From a checkpoint of a small transformer trained on Wikipedia.
Size: 19 layers, width 256, 2 heads of 128, MLP 768 tanh GELU, vocabulary 8192, 17M parameters.
Architecture: LayerNorm before each block, learned positions.
Training: a variant of Muon for these matrices, 694M tokens.
MLP neurons of a small language model. Each row is named by its layer, matrix (down: output weights) and neuron, and shows model dimensions 16-79. Each number is 128 + 24 x the weight over its row's rms, rounded and kept within 0 to 255.
A block is one neuron, or neurons of one layer that tend to fire together. After each block is what it responds to, as a language model described it from the Wikipedia text at the highest values.

L5.down13 [ 95 176 104 125 101 137 108 119 135 132 126 122  97 120 121 138 118 165 124 119 121 104 133 104 133 120 107 145 106 137 124 127 155 116 130  97 133  88 109 106 154 115  99 130 124  81 142 113  91 188 119 124 105 138 157 131 156 159 151 123 124 118 129 101]
L5.down37 [198  94 150 151 142  84 138 133 122  98 197 153 115 123 127  86 156 133 154 132 135 146 133 140 127 165 141 136 145  92 119 152 127 131 100 139 170 114 116 123 116 142 102 114 133 150 131 102 123 142 158  90 144 104 116  94 115 163 151 126 112 142 131 101]
L5.down61 [140 152  77  89 124 146 116 139 103 155 127 125 113 142 133 100 133 132 114 124  66 151 139  98 163 114 139 156 158 104 139  99 129 151 182 126 160  90 150 130 146  87 141 110 141 116 105 118 113 177  97 110 118 166 147 112  83 155 113 148 116 134 179  82]
L5.down367 [162 134 139 120 135 152 127 120  96 135 115 140  84 128 129 129 160 169 132 103 112 130 165 105 127 116 117 154 137 152 106 100 132  93 130 106  93 192 125 151 141 140 137 151 108 135 170 132 113 119 138  95 157 129 118 162 115 125 144 157 161 100 170 103]
L5.down496 [135 129 148 110 133 122 145 122 112 135 178 112 181 110 135 144 152 111 113 126 116 134 135 182 161 174 111 104 146 158 103 136 154 119 142 108 124 152 122 143 137 104 147 119 136 108 115 152  95 123 127 144  90 102 152 129  83 157  91 120  75 124 122 133]
L5.down521 [135 135 151 133 187 134 136 130  79 125  73 172 164 101 129 138 142 143 142 175 137 132 145 148  99 128 140 134 134 128 142 106 128 142 115 106 148  88  76 144 163 119 115 119 143 128 115 142 124  87  82 126 103  99 184 113 105 110 106 126 186 146 110 156]
L5.down559 [ 92 162 132  99 128 144 112 139  74 127 108 147 166 136 165 174 138 143 141 121 133 130 158  95 151 123 103  99 138 114 134 148 205 124 163 137 170 131 125 100 158 140 110 170 127 127 113 163 155  68 158 130 106 100  93 142  97 106 118 135 133 115 169 119]
L5.down595 [ 80 138 128 104 112 167 155 105 161 173  93 147 160 120 142 123 156 131 133 108 102 153 121 144 119 119 118 114 172 110 123  54  94 111 149 129 182 115 133  94 136 177 142  96  98 133 165 103 105 114 124 128 156 169  98  96 144  82 115 105 143 174 135 187]
Description: Formulaic statistics continuations

L5.down28 [133 147 137 127 134 123 126 116 135  60 111 136 103 111 174 110 153 120 112 111 141 131 111 107  98  97 134 115 118 144 110 135 126  90 152 145 133 143  99 117 107 137 135 109 145 115 150 134 136 157 122 132 145 168 118 141 113 103  85 144 138 127  66 116]
L5.down180 [ 89 149 142 120 130 149 166 110 123 119 138 136 117 128 113 140 119 118 127 168 101 118 159 114 164 142  61 151 121 178 144 111 159 131 119 117 141 130 134 129 146 141 130 102 124 122 133 109 165 169 133 155  65 119 127 143 156 115 123 112 103  88 101  73]
L5.down194 [148 117 161 110 160 179 108 133  87 154 149 138 126 125 126 122 125 133  88 131 120 135 142 125 124 142 138 123 127 114 155 123 152  90 173 165  93 115 165 137 160 126 143 109 148 133 134 148 122  92 127 106 102 118 109 127 130  87 129 118 164  85 125 154]
L5.down336 [127 131 119  81 136 121 110 105 154 135 113 158  79 123 127 137 127 126 151 126  75 118 159 143 129 113 106 125 177 154 147 138  96 129 130 127 161 132 150 143  97 121 117 172 134 124  80 145 147 130 154  94 128 150 139 108 164 149 118 139 140 130 175 123]
L5.down344 [154 115 159 122 112 152 159 116  92 115 148 118  67 122 146 177 108 153 141 130 140 115 138 106 181 146 136 164 121 129 122 161 107 127 118 155 128 115 137 120  84 131 125 153 160 134 156 134 126  95 149 103 130 134 146 102 142 120 144 101 124  81 140  93]
L5.down379 [117 100 116 106 123 111 146 168 120 122 128 137  90 120  91 143 117 154 124 142 143 103 117 126 131 141 116 183 132  90  75 141 125 150 106 130 117 151  94 127 141 135 148 140 126 134  93 107 122 121 142 139 104 136 157 116 135  92 132 150 178 179 195  92]
L5.down542 [143 110  73 176 119 114 133 147 133  74  66 134 171 141 112  91 150  99 105 145  98 100 122 108 139 135 131 122 118 176 149 114 119 128 127 114 142  90 101 119 113 139 147 146 116 127 116 165 104 124 109 154 107 134 156 157 136 123 108 124 107 186 123 133]
L5.down631 [135 147 133 152 178 150 140 124 154 143 137 109  84 122 150 104 153 133 107 134 111 156 110 107 162 138 143 117 123 158 148 166 129 128  78  97 139 121 133 135 125 126 116 128 152 106 131 132 126 155  94 133 151 116  90 111 135 137 147 100 117 141 149 137]
Description: Templated statistics and tables

L5.down21 [ 93 155 169 137 126 141 135 143  97  99 139 169  74 144 115 155 124  74  90 101 136 159 114 119  90 101 150 157 141 111 127 134 166  97 125 133 159 114 137 168 116 145 108 164 109 144 121 167  96 105 153 118  98 122 128 142 159 138 107 120 196 106 127 136]
L5.down93 [ 57 115 141  89 105 131 124 177 115 154 116 161 105 140 124 116 137 140 156 115 101 149 135 143  99 132  98 134 154 177 147 138  90 162 129 113 100 125 154 124 121 162 128 135 126 115 164 140 139 160 111 133 133 156 135 133 143 155 114 115 103 125  94 139]
L5.down245 [134 110 120 145 147 137 118 125 124 165 175 109 110  92  99 113 164 106 158 116 139 157 136 139 128 111 160 157  74 128 121 152 145 120 129 172 123 141 156  80 177 103 124 150  85 124 120 137  88 114 125 113 127 113 121  91  71 160 131 132 114  98 151  92]
L5.down265 [121 119 118 107 126 163 121 124 137 120  97 122 147 136  92 126 138 143  88 119 142 115 108  95 161  97 125 156 114 117 162 143 143 114 103 127  80 151 177 133  97 146 146 152 117  92 110  90 128  75 122  90 136 169 131 109 153 167 107 175 117 121 122 165]
L5.down329 [111 131 109 130 132  99 137  95 102  58  89 135 136 121  99 148 120 144 132 131  89 113 169 124 139 139  58 150 116 147 128 126 107 142 121 105  86 148 129 133 121 144 162 118 149 125 123 115 137 127 178 172  94 117 164 182 137 119 114 124 125 139 142 141]
L5.down581 [138 131 169 105  95 128 160 110 119 120 121 139 134 128 120 105 147  80 133 107  98 153 139 136 129 114 127  99 157 150 110 128 143 165 126 127 112 158 130 118 126 155 169 117 126 149 140 153 130 168 135 145 137 140 103 100 138 207  94 154 143 100 104  81]
L5.down670 [133 122 161 146  87 116  95 141 138 117 121 122 117 187 109 118 165 156 102  93 121 148 147 126 110 131 157 149 131 177 148 121 115 135 177 104 123 129 141 113 140 144 125 154 165 117 112  82 157  78  72 151  90 109 168 154 157 130  88 178 119  95 173 151]
L5.down766 [129 117 117 130 120 151 144 137  94 148 161  90  99 122 127 134 132 107 152 108 112 120 146 107  91 124  67 133 132 171 165 126 124  97 160 139 132 178 101 109 156  95 106 114 140 122 119 116 124 134 146 127  74 178 142  91 121 114 138 134 115  90 127 128]
Description: Boilerplate template words

L13.down32 [105 161 117 124 159 117  87 148 139 127 104 155 132 113 108 135 130 123 142 103 145 145 155 194 125 177 119 135 108  97 161 136 137 160 138 146 140 120  79 143 153  71  84 108 125 146 144 153 127 135 113 133 129 103 138 132 179 132 162 150 150 135 141 114]
L13.down90 [116 112 112 114 137 121 108 119 107 119 129 125 142 132 152 100 134 160 135 104  71  87 150 134 150 131 177 115 136 132 110 105 186  88 132 112 125 119 110 135 121 148 177 119 145 103 153 158 111 143  96 139 137 148 130  98 113  90 119 155 121 104 130 164]
L13.down167 [132 118 140 130 121 112 123 107 184 131  95 132 101 126  81 127 100 168  78  47  98 110 103 127 146 124  89 137 137 105 109 136 121 135  84 118 119 130 109  76 115 150 117 151 135 129 158 138 114 126  80 119 155 135 116 111 129 140 130 146 113 141 154 141]
L13.down196 [140 101 125 154 106 138 132  86 108  95 126 108  93 150 161 104 137 163 109 155 103 108  99 137 126 105 122 128 132 131 144 121 126 127 144 133 151 119 138 107 123  82  76  88 125 142  79 139 120 168 135  96 141 142 109 147  90 125 173 118 133 156  90 151]
L13.down563 [110 136 132 176 144  88 120 125 127 101 101 146 119 105 112 147 149 108 156 164 124  83 138 131 158 142 120 126  70 149 105 100 149 148 100 121 135  93 156 134  71  99 138 116 142 123 120 161 160 114 127 167 100  91 138 133 101 144  88  94 114 121 140 113]
L13.down594 [154 145 125 117 124 158 141 100 167  99 153 167 124  77 127 149 118 141 138 138 119 124 149 135 117 135 135  82 141 148 119 139 176 115 145 103 151 147 146 130 154 173 119 131 141 112 103 145 131 153 123 124 127 164 143 111 178 103 120  91 129 118 127 131]
L13.down725 [103 122 158 124 110 167 148 139 114 123 158 124 121 110 132 126 148 105 139 139 111 123  98 146 125 131 140 107 123 170 163 121 148 126 155 139 151  77  85 133 149 112 181 105 134  99 128 127 104 125 128 133  97 142 154  76 152  92 100 105 149 131 126 114]
L13.down750 [134 146 133 133 124 125 156 133 109 102 109  48 120  68 152 151 159 132 112 142 157 139  89 133 152 136 150 113 126 144 142 101 125 112 166  75 146 139 109 119 108 118  95 141 115 146 131 136 142 108 146 152 109 106 148  81 179 138 117 127 159 124 161 164]
Description: Before quantity values

L13.down8 [101 147 153 141 126 120 141 114 163 152  93 132 119 114 101 137 149 138 165 123 164 146 139  86 106 101 128 110 145 160 135 143 120 147 104 140 111  99 108 135 118 187  92 110 129 132 141 121  94 103 182 149 129 121 107 172 168 101 110  91 114 167 161 103]
L13.down29 [106 137 112 148 141 139 184 158 131 152 142 156 136 117 133 144 122 125 139 127 153 135 152 121 177  87 137 114 159 124 118 173 113 135 122  74 112 123 102 129 138 149  64  99 128 104  90 109 124 113 100 140  90 161 137 147 131  97 115 116 185 131 132 118]
L13.down46 [120 151 128 145 115 164 168 120 177 131 101 151 156 128 125  96 146 136 157  78 150  94 127 133 119 107 152 123 144 180 152  98 140 155 129 156 135 119 127 145 133 153 118 132  92  93 126 107 127 119 108 148  98 122 109 156 160 113 140 158 174 158  92 133]
L13.down170 [136 136 127 145 125 106  90 142 106 116 151 150 110  82 154 113 140 141  85 110 156 142 143 148 118 132 137 113 143 135 139 117 125 162  97  70 104 127 157 124 155 144 130 123 120 120 142 130 129 106 105 133 159 170 176 148  93 145 166 117 131  77 124 144]
L13.down354 [107 135 143 116 112 142 160 133 129 169  99 172 157 157 163  81 134 115 172 132  91 120 120 132 122 110 172 167 134 136 131 129 163 134 123 127  95 101  95  95 102 139 110 129 147 110 103  89 124 125 142 151 104 133 135  94 135 143 187 137 156 129 133 131]
L13.down398 [ 63  94 111 129 140  83 112 107 151 115 129 131 146  94 106  91 114 125  91 108 161 129 132 147 129 140 126  92 134 154 128 137  99 106 161 157 140 133 166 118 163  82 126 137  73 122 165 115 139  84  76 164 117 184 104 167 152 132 141 122 176 145  90 136]
L13.down505 [134 137 105  95 108 131 140 181 130 140 168 129 139 128 155 117 147 117 122 100 152 134 140 110 141 134 118 110 148 170 128 110 128 176 116 130 143 117 152 166 158 151 135 122 121  99 107 125 130 126 116 128 116 171 121 161 136 108 164 107 193 100  97 138]
L13.down624 [136 100 119 165 156 166 130  74 175 103 134 104  73 146 142 105 152 138  57  86 140 128 109 128 120 114 158 106 172 135 169 121 122 145 136 103 105 122  98 128 141 121  78 151 119  87 117 142 121 123  94 134 125 107 131 136 119  96 172 100 154 128 114 136]
Description: Table row endings

L9.down719 [168 135 120 112 125 109 119 106 121  94 161 187 141 137 150  98 137 149  94 145 156 141 127 175 160 123 120 130 138 108 173 137 161 120 129 110 114 135 113 110 126  95 136 164 122 102  95 151 125 138 147 120 139 130 141 141  63 108 103 119  94  86 143 148]
Description: Table row-end pipes

L9.down731 [116 151 155 145 113 145 185 112 116 115 146  82  89  84 116 111 116 115 136  75 148  84 149 133 142 166 154 185  74 147 162 138 126 134 135 143 125 115 171 129 122 114  96 179 112 139  93 111  85 164 114 144 125 148 112 107 148  90 130 131  87 155 127 147]
Description: Unit after numbers

L9.down619 [ 97 107 131 127 170 132 159  84 140  96 149 128 125  72 135 102 154 119 162 110 168 103 124 128 166 148 101 108 107 132 148 140  97 120  84 133 167 122 129 124  95 121 138  98 155 151 111 132 107 133 111 102 127 105  82 151  78 129 123 116 103 102 139 113]
Description: Table header separators

L13.down103 [125 116 133 106 139 134 157 118 144 109 129 121 125 126 127 144 114 184 129 142 123 145 129 155 130 120 110 108 127 133  98 139 121 159 126 135 114 141 151 133 120  78 153 142 133  99 121 117  76 182  98  90 102 159 132  91 144 167 159  97  83 135 124 122]
L13.down131 [142 158 151 156 111 128  95 110 146 136 121 124 154 111 160 155 161 166 102 138 144 140 133 169 152 171 161 124 129 156 138 133  96 100 136  95  91 151 105 135 157 130 151 159 140 155 109 105 123 175 139 126 149  95 129 141 173 183 136 126  97 121 182 137]
L13.down199 [164 171 153  92 122 156 189 141 146 147 113 125 162 115  87 119 140 149 150 127 143 133 162 135 130 135  99 115 123 141 131 139 138 163  96 131 167 108 163 110 149  85 131 152 130 105 133 106 102 107  91 103 115 136  67 131 120  70 179  79 124 120  76 159]
L13.down242 [144 145 115 126 156 135 126 142  83 126 134 119 128 143 105 154  95 162 108 136  96 115  80 100 148 134 122 171 156 136 139 138 142 114 135 142 106 127 163 171 122  92  57 130 103 131  77 142 116 104 143 114 117 129 143 109  94 118 136 147 113 153 162 115]
L13.down254 [152 157 195 112 124  57 133 130 128 150 131 110 157 103 123 119 130 156  87  98 143 137 129 124  90 113 119 124  71  90 117 144 107 155  96 130  89  93 153 137 149 190 126 123 175 165 138 112 129 122 121 180 138 107  97 106 120 144 146 129 177 140 122  95]
L13.down352 [170 133 127 104 139 110 125 110 172 144 126  83 125 137 133 148 101 101 145 158 151 142 130 134  98 127 145 130 127 101 107 116 108 121  94 140 159 132  80 137 137 134 125 158 121 121 110 113 140 128 101 155 159 103 144 121 130 155 140 138 145 137 100 128]
L13.down481 [160 141 114  89 135 131 104 129 126 121 132 100 101 141 120 146 128  79 131 102  95 129 147 159 119 136 138 132 112 152 131 114 142 130 105  96 111 127 182 112 113 137  97 137  96 133 143 151 118 120 134 119 125 165 109 148 173 133 145 115 118 142 142 127]
L13.down687 [123 149  63 133 110 101 123 140 131 121 181 107 146 129 113 144 124 183  89 204 131 184  85 138 123 124 104 149 142 119 108 123 119 105 148 125 127 130 155  93 121  87 111  99 161 128 179 114 157 141 124 130 178 118 158  95 122 165 110 127  89 123 105 121]
Description: Table header cells